{
  "num_hidden_layers": 15,
  "hidden_size": 448,
  "num_attention_heads": 7,
  "num_key_value_heads": 7,
  "head_dim": 64,
  "intermediate_size": 1792,
  "vocab_size": 8192,
  "hidden_act": "tanh_gelu",
  "norm": "layernorm",
  "norm_place": "pre",
  "norm_eps": 1e-05,
  "positions": "learned",
  "qk_norm": false,
  "attn_scale": 0.125,
  "bias": "all",
  "tie_word_embeddings": true,
  "parallel_block": false,
  "init": "normal",
  "init_std_qkv": 0.0206,
  "init_std_o": 0.00377,
  "init_std_up": 0.0206,
  "init_std_down": 0.00377,
  "optimizer": "muon_variant",
  "learning_rate": 0.00158,
  "lr_mult_o": 1.26,
  "beta1": 0.93,
  "lr_head": 0.00588,
  "max_grad_norm": 1.0,
  "warmup_steps": 200,
  "schedule": "wsd",
  "decay_fraction": 1.0,
  "decay_shape": "linear",
  "final_lr_fraction": 0.02,
  "batch_tokens": 131072,
  "max_seq_len": 1024,
  "doc_mask": false,
  "train_tokens": 810400000,
  "max_steps": 6183,
  "dataset": "wikipedia_en"
}
MLP neurons of a small language model. Each row is named by its layer, matrix (down: output weights) and neuron, and shows model dimensions 314-441. Each number is 128 + 24 x the weight over its row's rms, rounded and kept within 0 to 255. Numbers have three digits each.
A block is one neuron, or neurons of one layer that tend to fire together. After each block is what it responds to, as a language model described it from the Wikipedia text at the highest values.

L10.down250:136120119096115156139091116134109147136077090124137107075112156141110103122147134148144129126124162121155094131105104089101144112127151134157113107170119140118132112122120118118142137109125132174179139120146121111084141100147134116123170139127126145135146094122182161147125131142113147118154088113130158128108100158126118098082143122159118145094106140086121183125154152181078105090127
L10.down742:169174105185100130102140126128094117132106143107138120166138116113111134122174117139156163130090084101141090162158121160145148150160148114158107194140087140119123120132155099160132142114109121134120134135148076113135103119108149130112150135091140163176094126135134127118141108165136117143119117142073101121136134151171121126097144118192138137160084151139114168122131136088139140138053
Responds to: Surname end in citations

L10.down135:151150126117122132093127145148158117136167089125173110165116155122094111174135065133102143125106141165114115125117117129131126150143115145112095168127124140148142141171158109152120122103103149141096131130141124134145146104122128151148115126157087174141118157099163131118103140130141142146094143132131186131131103147154138133123106120137126076132109136123153159136143111130091148073135
L10.down1023:087139103089144154140142127109118168122117144104135104161122133141102169111088133166094123125136102126141144088144144137098124127156146130099142130164121176122166112187129128084136113086169118092131132104126187102118160125118186154122137153149132160128093089114096132128094173130141206090112108158119154127152129104126151117115147097133106122123151179128104116118113169130133115137123
Responds to: Possessive apostrophe

L5.down180:187104123170174154123152105137138144121140145143164159138132132142177131151156115144186154110115144170138142153117140121120125136080102133135151117143160077125150124168123139121135107130124099086108148121139108164151164060143158142104148132135141183105117158111129117131122112126106081112126101108108099154125125120163155138165133149122139158138109123103132120166134151151110109126109
L5.down417:199081107123187133097117094134097152143192157067124131182117123093144126134131161136165187096088093123143141106161140165127104124138194131118143137113114116111164125096119113123138117128123139124100167117132108135127157122085175121072124138146144152157152135114200142148169116131163129110133138125132159099119146112137175136119174136119124105139151115099140096144111127103125086102136
L5.down733:110098151169173165111097119143115167127157148092127111129132126111175084107189112132172113119094128117109121163126149181099114159087088120123111134137140077098109135115136147113159105116131134173077190109150130163147131128150136093164164135133112107129133127093119135168128122136130101168139116166186123114108095107117175121136127112129150178163104154109109125122093124099145091118167
L5.down1672:115132160122087173088120138117108136162155124131079146129160128114150105119140128130099183113097120126148137118201154160107105123097123134149147103140123103139143149113157120121158101112151126153160187118151129169102132124134137142140136144161146137139143124107110155143113071131097111118094099148109117141121128138086182123125152129111137135135162121085130160119132124151113121155148
Responds to: Plural noun suffix

L2.down82:136080129123108160135158188162137168147157105145089096127175111099095119157147126090114106103135147135098123147168148161159139119150083064054119152126181091142110151172152124118147086096105161131131127163123168156161119137146121064118124137116108125162111141108131131167146122118120127086170157142129133111104074096140099117168120126127111122109119142144127130164140159091114124122151
L2.down124:151132138173147153107095151123107139136122132113078152137101143168124137145091109115159127136142144141125127144085132110108124137122107109083129139146131147099143124081143157133131121141103148101122070120118110117130107163123170154101151175154149109133126152144139150110101115088145125142132109137100141107159158096112124113115126111161131084139122126123098127133131152137141117073176
L2.down498:155132156139141173119112110128121176118134127143206126119142099146108097101108155145108108124140168174096116151130134060097117095165120109103123126098115081107163088166164130103100090130145146100135135137104137132127111140140103090118180111152113125091140122097156116129131145113147166110157100181137123150141116108159110122107126151136140148106128094144194155112122122157119103122123
L2.down1480:153128162124096140137115095109088133139127115127161128121098121103097131116121118088143154102111137089110167164086136136101077121160122154115114103105125129099087065103134138146160085109128184126123136159154144155140092140115106188082136108154137118129140126131146143116105116107146174140118189153105152136109110145106161107125153150149116099145171141174129164137127113139109149145148
L2.down1512:124109134125123127099130136089102117124100078141086152118095141137140138128162132108157173139091121103117098088129095162144146128129130136107137125148112155146091152159158094110116125147125119129126143109092113131120144164129112153150113117123146174134130136114123107175114111106087124135151132084135138108137146160154097114112123174097167139122141131099102135109077103123113141127131
L2.down1605:140116139131156101108105134091121108127117149080145104153128124154148137088120122161160107109150183099109116131125146156106155181152128142172105087117117166114121162162126121161128127135099129168135126135140089080134091097122131147148155119116150131124138125062119125193164106114091080132109124115125140114131134091136142086091119144146112126145135152121099178138126089143081083109117
L2.down1669:158123132106141145129088183125117096125128124109118111181136153095102104148161139115074116147121139133075157162123131110137124170123156128126104119114153135141114117148108128134086164118104164056092131112133128118128098143112131067124126151122130098166108140123135134103147139073133105091132144160089128132164146114121128156078100150136160127136159142104095150105090107096135118165143
L2.down1770:148126156130131115130083105085148151116137167099081089159137144123138129094126200174118111093109161168111147093121127081132127119113147134102114144153155154094106132149145144164185169109130100154108122113062095169144161123110154128131134109109130139132126136141157123106134103161098166089139148116088127119110143167123142089120147123131112115137148140133122161113148117145105113149111
Responds to: LaTeX pieces and table cells

L2.down613:157171123105116073143125129101136143139110109149137131114162142131113110062115142127105110114160120118113099120141150143123095116124091158123111146108165114133144145091151145106151087088156162190148153105130131121141122126145103169146161127163131130142142097133113173138164155108163151148107123129098169093093155126121130143118170137111151160138110131115093151116133095122104147154130
L2.down622:083112130138129123123108114140053171113146112112154138159161138097150145099155133125119115118147160081096142092126139148132102125123135051134125172152132126147142148134122131145087143153131118163095086148126148137090138157145137112153129125125118130111106117153135115132105097129116142129118079098138104128117112182129159150121133142113144094110101148151160156153113181094142157130111
L2.down1038:149133091111140125103122164110103148141147130143119135108121166174110135144164184133160174155150110150147121143148152101119083126120126164123126156080130061142140150161099113139114172083138105138116126142097144171121126159118145120141121089151094120102154112169180143133098135099125077116147095104136154143125169157168149134110108128121099105128127101150195154093108131105140153102128
L2.down1065:119136119101100148131133108083122145124113062164141087112125097135131141108112136120172140147122132089160152114178136124104093127165122147122126098120135136160105099134141147112109148140099125140118170108156151115138137104150104120116070123111141170156156136108130090159189120147138134122126163144134109164130112129114116125119091139126086155144138113116085112094103118174167136141130
L2.down1116:083118133133099149127113150094157118164105087131089134122124135195142137128143128144119143139155117115101124139116122146155112104060098114126119186122114128145113092102152119172131106146117073192104179133122130162107089166099137129147085159124116071119091136118194114134113103109178127136120173154109095152124152107123086167097108122111111140144134165150147135080127099183084101098150
L2.down1583:100135129124163157131156111119102118132145095144076167142121092105072181134142130148142164132102108111115096124143087125123130126088103161120153104148100151104135151145130112117125167128132138146163180142141103139113157127143107067121132191139133113109185116136150089101116121115122175126157098130125126116120124124145140122103121130135136135109091168121140126123114104089106145099087
L2.down1658:166182115130126167150113121117116177153152117089081162143126122136127115097139138089122143147106091108120093156133146109123129072116114129107164167170169161165114112081169087146103147091125134098149133142116110132107113132110105116110150094132106100103157134166102139122125106129088118113119116154090119146093160124131119160149121126142107145175151118133147129106139115108090129144149
L2.down1734:129145112112122134112127138146103099129106135153135128137179100154096144120120109127120077096115093139121094142147114161120136098143104104162131114129106156195157145124099128151103123141158130159097103146123101110074155104135184122142149152141129068151108130160101162102173112114110117152113132145162100146124113139166108119157146084111107105127147124125172119120117163163105163110117
Responds to: Apostrophes and punctuation marks

L10.down438:179141180147131126157103099122137135135134086139134140119177142106142127117116107142112100130107127094125102125135125103112135143165171164120130129102107123157107112096101138140132114125133184141159125127136129146125122153153098139163132116103160134132105092114177097152069140178073117123144145127149159129129143102114125105134103115120129116099126133183117111136141123172154141116118
L10.down567:170124117119115130123147152158114106123146118132083139139140106110123083090131119115134132086127132088120114162101137142144119164077145119154150113130149119148127104149134120128151135143179158153119134159121103126121146132111086107129124137131146169168138166141102105125138130155140133132125077157140103164126116127094145114165149129156122140137132115173128177140111145104131147135110
Responds to: Abstract head nouns

L10.down155:129123122105165096131137143110133111123117159105152153159113126139140107104135110112175139155126100084117154119093131160121141141131127134133137120141079138102111151112112112090115108133143148171143143126106166121153155128111136131151123152102155139169109111142124104146095101134130084146178127182150101138101159095158140127143123117131121105135161130158105154135129133188105143109135
L10.down1371:166115136152113141124111161132140144134138135155180185128109116151103155134157167114148121104108125165134126119127129139174112095149126155083093148143124117140103130138126131147092100122177127174123179142124106137147157139156155134158122159122113093158128116165137157120103152157153190113161089124132135186155188138120173121135132128123120131147119151157135120139129130135102138104110
Responds to: Sentence-final periods

L5.down744:090106154146116144090151104099151154145166107168141128166139110136102142094140113091156166112132105134149165157132095190111109128100131143137138098171087106131124123097152132124140136156110090147086168167136145104155142108170147124123122130096109142122135169108127156089144142120099090146125130132140129144120071164133144158123140132140117142081116092090129138133112112145181094120113
L5.down885:137134146131121146157132099118104128131140121131115163124088113136131135146164115119157115106158124146144147107142140096142147146094150134102095117108112117121131161089125155113119155190134160141142154146115123126171110086133140150125167140158136164093165131131111126126150123100117106124131155129109153093116140136120119097135084106126148114072129139131098111156179155105166116154116
L5.down980:149104124116136123120180157141077114142162146123115138145113114122122102136150149134166101128115095138120148157110119116173148160143141117120101129135114108149175131098169100160104167145097132142110115151147144151139119109115164125121124141134111154059132154145124144126142141103109093124155132103133154146091127126128127123108144188113145178204126138142134155113129122153112116123138
L5.down1017:149155094089115126142158184099118163172092118167109136061133141123137122111165076122128153120112092144127103117074118105120102152114131121162119137157090135142134132145117139168138113129131110165123162148134138182147154133113098140107099079109111112140121121095145144116105146126097127176115122138098109110112113172090128139132091160119135131125176163183096152128156142128126137120127
Responds to: Final word of multiword names

L2.down153:160116112092086114090163154103134105132152127140113159119113119127126110147127128123112096125145116115111135111118131098113174121055102129115142156134118106102154146156139150131104117112139130138138176106111132151100123143125120103151122130146145071101099102129100127127128135149106127094120106120117143163081128114114177068109128129137132147117106143142128166089155108119136151164170
L2.down519:133128113101119172120132127126114115130128117142143076143083108134149123166118106098109135098110137156109119161106116122112148134111127087135109122147081079134161139095130108117096145120113056122110141095108118138109143088093142091100070150123097130096165143111112126148133143108121126153115106116135139116136124174084131138120165164140134129147115169150093190172115119087104145104093
L2.down641:113095125140145140138156187149115144091130116127163086145146140138109135115146090132120164087149119148137153184142123182138114099115135104142169108124172132099128113116101163140126150105093151132125133128116126127119086099143166102118133108111098090140141141080080119129140137131136142146132158144095154146134139186154160158091085128146153092080162161079132138086180099104133154140126
L2.down858:108156166106155098155165116130115123137122109096136084110122157182064134127115137112139145107131119121116098114132122118119148148146135190126171165162154152100096134135162140125116073133133083167103158132132138130131162122158086069138125112172114203151131124152121164131106147171100127126142133155088148142125120122131094118110151078140127144150097134134126118126142110143132133140098
L2.down1567:109088123111138118142125133147106111128152107143121113121139133166101124163129164132122106131163118127111087144108113142117156157125149107155120101136111127093124132117122083111100172096116172174084141107139114140122154111132141097101084148157093145165123140089139074128172118136152102089092126105134099134147142166138132113133085108130127063137141133131149165159164120089084115109150
L2.down1623:152137174130142165112095093115134077139179153127123129135146071113118148128102156156149093149144090128151165093126134091146126104131169109136101135158114117097095135093164144142082109102130146139124078147109140156156144080110128098154090120124120113101120139131119080146119121123183129130103102070165110143139117134136093094127135127150128117119136161163146120147157131097118143113161
L2.down1774:096127152108154108116106142100135094109167134103149139121124133162163130149111147157123160144135141170157114146128120107133109159124182154138143101108139146095104161111097122114170104121142134130082105117184137125119138119126134115103096061151113094124151129112141070102150156121115141101128144115129088117120094112111156116155161150088155098134111127143091090124138117098139150119128
L2.down1780:155131084086189143137163104083118127123121130116092140120122135159111121148129146093130121133136106121108102126100108088126167170120108137165129137106151122154151085132168128115125131155110133119115137139146153133140165134151132062132108135159121143147113172119149140119132157101141171120132119089155136120084116155114129112125163123153155135129125144107125149131136120131113133154121
Responds to: Name-closing tokens

L5.down441:129126085109150104154080136149120137121103164132160090124099137152129159156157134143104139138122134130151145104100107157107066134124133110104096110155129086150141109154173131126140139121111118152156149159147193153144098141095093150119151141115117123094149158088136143093104121130179132139129122114096149145102151144079131135099146133151093144168124114118128100056128149088140143154115
L5.down657:087116123124100101135125142154171103116153174084105096081102135086103143145150128124119150132070116121134113111097147124138133114117168116129084106131164128112152152144119126116116151153122108131155162138123136136130109115116137142070135111111127155099137133169127089095132100115155141129152179103118147137112123126160133152154087086145145077142119112146173148118122104192137173132119
L5.down1562:102076111126185143116145135131142133100142138105155150098132136174095095135146152124119112123133149102076154116140127114151117140117129104114085096131141125072131131112172124141137099098150115127153158118155110103089132117112129140091112113081100091075114127076171134125130140138163096119134123132108118110133111100116095147098111101152155127156103171120127114112138201119158097155145
L5.down1671:132162117142152156131126080124136152129149163109146098113131135109119156139167126136124125125122130110147129137143175063117139170125080107148148116134135173106131145090112102119109108176141148115157120071153081153140091132134114150120154102162113122132107124173111121127147112113079134143112162111099118113100140126143110118149149139085128116111118112128129118164115074137145159107098
Responds to: Tiebreak scores, subscripts, word-middles

L2.down184:130102135120131159119151134111157166129145091114117147133132100143142165136153125102145144113120133138147136124092147147125136158123118090110131137154136142120129117100139144158078135121114106131110150110087132136135107149146142128120133109164154100149108162103126109156108140114133107146130092137135087143125125157112149088172097147118139188090157135109094130142125088134142160130136
L2.down472:087095155131155126096126086136104074167110126083153096088112121160133180096115116142146143118119101147154129116110127157092153131125142106156130109139099171160117153116152121124136155151133156159152132124129130157137152102145108094129152148123079156125141113125137081151113090125146114133098145143141095145130136145125096140125131133150176114135125111170147093176158150144178103139137
L2.down554:115143169129126139117124138189144096104121107162102114100133139117128144108122126142188138147101159145112099170167119116140095125167120095118117166127087130152131154126095153143160086162104095145113117131156133140100094120134141118099118145170123148139135125151102124182069140134163134108100116132116140127108145147091164120137135141134123147121142109085126142099128121157164123122118
L2.down927:114128089122115154154164135162157137140129136161107111105086087120118108145129127154099143114098107143098165117083173162114115120104082115138117159126120142155131123109104136140085149112116104115112092114084123143097135099155098112116135109134087166149158118153117105155121137130116166112163140115128088181128151134091170131127079115131128096134111126138112161117149121163137147126116
L2.down1031:133146149136121120149147118133099145089108123130158107115147155123110124124101122139114130163117165082120157116116102147111118153144116071101125126129139194137178093147144160122133110133094090082104096074124135134131116113079132116122130148152162118161137132115095118095134132092141139181145144120109066118139126109121118098138110133126133114175149127137100167136114164143138119097131
L2.down1472:124125119111096152126116110126101110089161121123105157132166150113155153177132147162116140135096148150135113149156118121136116094141167113136099091145153147127159125176105150134139125159083121137146134150109141122114160115123146134150147168086121135102135123054131121120131100111106151119124106114133129090151095140116140104115139106155118173167147102155121118144172153142152139143106
L2.down1574:152118113130115145085137119124132138151146109094147145097126113116168171197175141109144161125083097123155130134114157152148182171110101090153111129130128098096154129117140150111158100130090174155131152094158143142117105136135109076109138102153104136168112169076157121158150101112136096162135076149116077122162124170110155095136078132130148146093146131125112116165150137078158144136118
L2.down1592:137108095143136167128160111152094131127139123121101129138142126140151130159127097132114133120089135075083105118108091145155136128165097157122109097091109161173137142119083120169133104107115143117103122091116152124109120130134105092139135176164129159102114149138093092135133151127114132133150166163133099119144116124122124145118086111102102138097110125177099085134150141133117149114065
Responds to: Phrase-head completions

L2.down189:088135149144094151093115142129183144105120133084138151115164096109137121137125120188126146113136149107124117136132168109172148169078104130132133146163118121120078130105133135106079117108115163142131140122134107080141138181162133112103159158160131124096116138117061125089149132122132150119119109106129184146139093158150160103150121098127110116112077103136144145122136112102106133140135
L2.down286:154132111096091143096114139116150130109094099094116075151132112095101165127125116129124118191151119092151103121140135145177148116129119160163103131141156158110139110142118113140142136095143171118166136198155118167118139091147127152120124121092162105103152173113157111131120148126160128096084070114124132165113109113144118143162135106108161150175119135122125100128126150116106133112153
L2.down298:142096132133121124114134140137084137142101134117139124122124141068077163160116089157127143153126159163122123131114115067098123129174135087157133115107110147105152131137145123119137161167106162122136135131100125147148087127145059127138108106158118137096147117143137118116118151105124140112137112103135155138103128150149102104149119153130109124116128098132137157135143153104147170102147
L2.down866:119124131110127152124152140131126171192084096137151148136114137119105116133123115129117107138108141149101127135148096110121082101111092104100126135120186132149115173121128136131124149093122195124132099122140105111114115129086122150132126143133126173075120185125161179085155128110122199109098185124131139153135131107131155134132114163120078128099157128157167130120133126112167112105118
L2.down1115:131140125144154135121181126143168127127098144101145139127115138091110157117127125175115128158136108146133104126127171142110131095103170135130153145098149111102165166137113100118113086106154123097135100094129193128160129124134163129156173187121099161143131133124096138108159115131118116140128098083136132109127097066128124119138108092068128115116109093156100137136133190146146092113114
L2.down1331:098154120094138121135168137116093151120092133139134104143117150170141121125103100136103116103087140112105138161114120115156139097157100132143176098122191115130198104150095123136122101140115151149111131119120142094164097125131102081130156123154140083129129123124099140120137115116170150115147156118105146119126120129120151144110150133122163143131152162152112081189100157124135114148114
L2.down1332:162151118122132191069104125145164141144109136123154110125151145102137132107072163183140111099160115111150141152134123129151142161117117151141115155171130110129116086112098094111079129086139154129112153088129171113159097119166081170126126119149088111130110121120152124132142156128094142127090189116125174147148129115111115148111083158115100147110115131083135153103168104159126129139151
L2.down1708:116127089146076100148149119134205139072109122128122125165110127107144141128111110101105142105160150120165143153139142112156167090145123137138112078102114128156134133099126123165116144183099140081136113121116102124114093118087107117156199133115150108137132133139138128142126138104170166143160111114090082086120142122118088143086095115105148112102107083125143125141122105136163081126098
Responds to: Function words in titles

L5.down17:116135159189123161135144142118120167124153110130140144140135167146111137179131149121174095111083168127155125117125141108111095139144108145149069120102088108125132114139058166172150113100129112163138142092126141082110127136141159145152149155129156093137112117107113174129100138156142155116111165117108145145152121123161101148136127136171132098122133147128139116113094172175133114115095
L5.down299:172148075142130156133118137140119109099149120079143163156102093179159142134134129134159128111169124134128129180126111126129113112105124132148128108182093103161175168162151085158147110125130095140130177119119169135075162149138140104076126143130183105135113167139127133134122104105134109154153087097106127137140167106119111087124124166120115145090120145130119190133088105110206108102126
L5.down806:073109141147087151129134132118117161074173135090154157103140145139151110152183176087147126118152134098117080096090145137143121160098141094141128133134090121175102111126145111147082106103151099149149167151142117113159105172100166116132147127154137114158110146139133111155113137101135171148061109111114151131103134110165119150092115143109125110102123141181113138133135125160122133127127
L5.down1412:137121139143125096117115118098125144133134122144175150134131153133141155127142155129125130151134120095127108143154147143110124150130138096152171084107153089100104135121080121110156102083105131120139137074134127107131118142074162099106112128101151124122132096135172177178125137146131165201133134140173132125100177133115105148125150121141103114157134129127086128110188141122127131118133
Responds to: Apostrophe after words

L2.down224:147119105119129131150124127115161124137131125179137102102164156126151093105104132096104126186071137101117157116142097106160097163114148104139097156134160065136126104121140136138115153155133124127150173124089104168140150145139135092162115136132131121150128180143162125122157195084105161125124146144139120131153163169120155108140168179116159086132139160150140135145159127170080147109095
L2.down562:148153098141134138121118120145112129143142078127102092139166160139089123167162098126121145099123131133123200146113104129078137115157076138129149076096132140123126167132119124110140159123161113156126165097184125139102099159142087169122091150129082150123100121206105106140167129102103115125161116105152122101118165143132117151176150171124147171128143164157098144101102145114160111114125
L2.down570:089094134148126117143150168152143131143130152157143146141155113171106164187139163144127150132124112103175139160138136136117123137131134174140176097111090100052142150114108135119154105093144126137080136136112123105136128143142125146161135136133107120090104111097111071160118121135148066111110110138153175132120179129076155148151095129110111139175137125147122116125124101081135135115144
L2.down895:110137100123108143133136121123162153083124097128145109112133140111093128148147113144086133155127115123123145114102132126114174111130108140104107128159160116130165136131131126137141106143104068181150155149114124151147161123102156096124131137120125100136134157135130164125086137151144162145114115137111124120105173157106119108121122111119193142163118079091107163170146124146139174140084
L2.down935:163119054162134145144107082094114156109148118160150120124097100146115126189164151111093148094101136148126107144124140113105129102119109130132118113150134117123134128105126111116128123105130150111122138148143155129156137124108147110096099142162143107125124149126133160114142149127112129119103076172155086064161150181098181103128116158122120118136097155155054116144081118115146098126110
L2.down1320:126124106086113152112081149118123101152114140142155152126142113134164104131126095134111157119111097143179141140132122088134131133095130096144170156162115120112120102141098106136126169108120138087145101064154161157095127086151101077134106071145099091128149125115173097105142135138121132155131164132126182141146109116119111089134088129124146119065121109129124157094103164152141145103139
L2.down1404:130155184113145088129128132116136059098150157136142126140167129115142150109102146182095094131099168163135064126097149128099150141157122092146106125147124124140130145124093112137161091147056155130124135091136143097141141131127127118153136151157129146117168143115099112097142126116112127124130165128124101135112100096129079157132115116134160137147120110064133130140098146151137131132106
L2.down1624:118082113118116129165136152101088109118080084144115143112192167117126130164113128135154165110129173133163114113107165137107124147122141144114140116115144133133144170106154132137145137107155139114092147114136179122120158138110117078168122125112164076122146160127115123096116118127133179148079088158142120107099121101113087150128109111138159136115094148133134141147114182127107149123125
Responds to: List-item word starts

L10.down78:140158132160124118122133156176124126159139147118132139101154097136103144112118114098144132136144147148111142137098151190188132098101201147129175133107111147118144134133079124138162080120155126091149116119115122108103153150116142103136124088146131105120095126119126129164136147133124077112182111140141138149131149121142106099132106066163105147135159156141147097173148135152139118139125
L10.down362:118087120122149122170091143138111136105113120143108102174187096128063120154116083114138152096163107134140127099129120145129131147119091096108131101124155126194123163118130165133142153154147130111100131123110142125145106145139118163152084124130119135132121121115138134143132120105133145110130115184116127125170191151108141151141132086157112107135137146142109143156112133126126164171111
Responds to: Subordinating conjunctions opening clauses

L5.down548:155146113092159150105110164103132159127157159115131143109124119152135125103099107092119081121151169103106111153120129145154103166115091136145110092145153138159154144178156163138143148153151117147139121165117121119120102101166168099112072124133114153130113145132085145134124126103155145119122136086128128095103105156152108097125125140119140086132124092158059111100109161124086126138108
L5.down852:119147100128168112102131146150118173147115140133162133125111133128090159156125143071121132137106105166107159140152125151164130117136142099138136099133143174126150092123129114115164115120081122183114112172154116147147091134128126140091113168086097127098142119074125112123109134113148140155136166112140149133096119128112161096160132113163066100130095138127103112141122132153122077144170
L5.down1262:144152124117139115130098155104125102133104155146145149118124113176119170150153102104167140137142126141180149127094142156125103148182099114113122102168119148156155155141083122096132069110146131137128137104116122137168144127089123137129096095071094120164120128143098106124088156141115131097115180127130127076185158125152134166143123121159134133093099186129120122151171178092138195130144
L5.down1445:141152139123142158128098131123115079160141173135118151097123122126160158112105109137161180117134159126132126134141116087073163130164146125172137101134152169095112172100120148123169123141132134141112145090152090110115138125133119150080085111135148134087138125113135140139115174139114135125132101152127118163134105136159164144126121114138173155139125147176099191146120109112161098116106
Responds to: Mid-word token fragments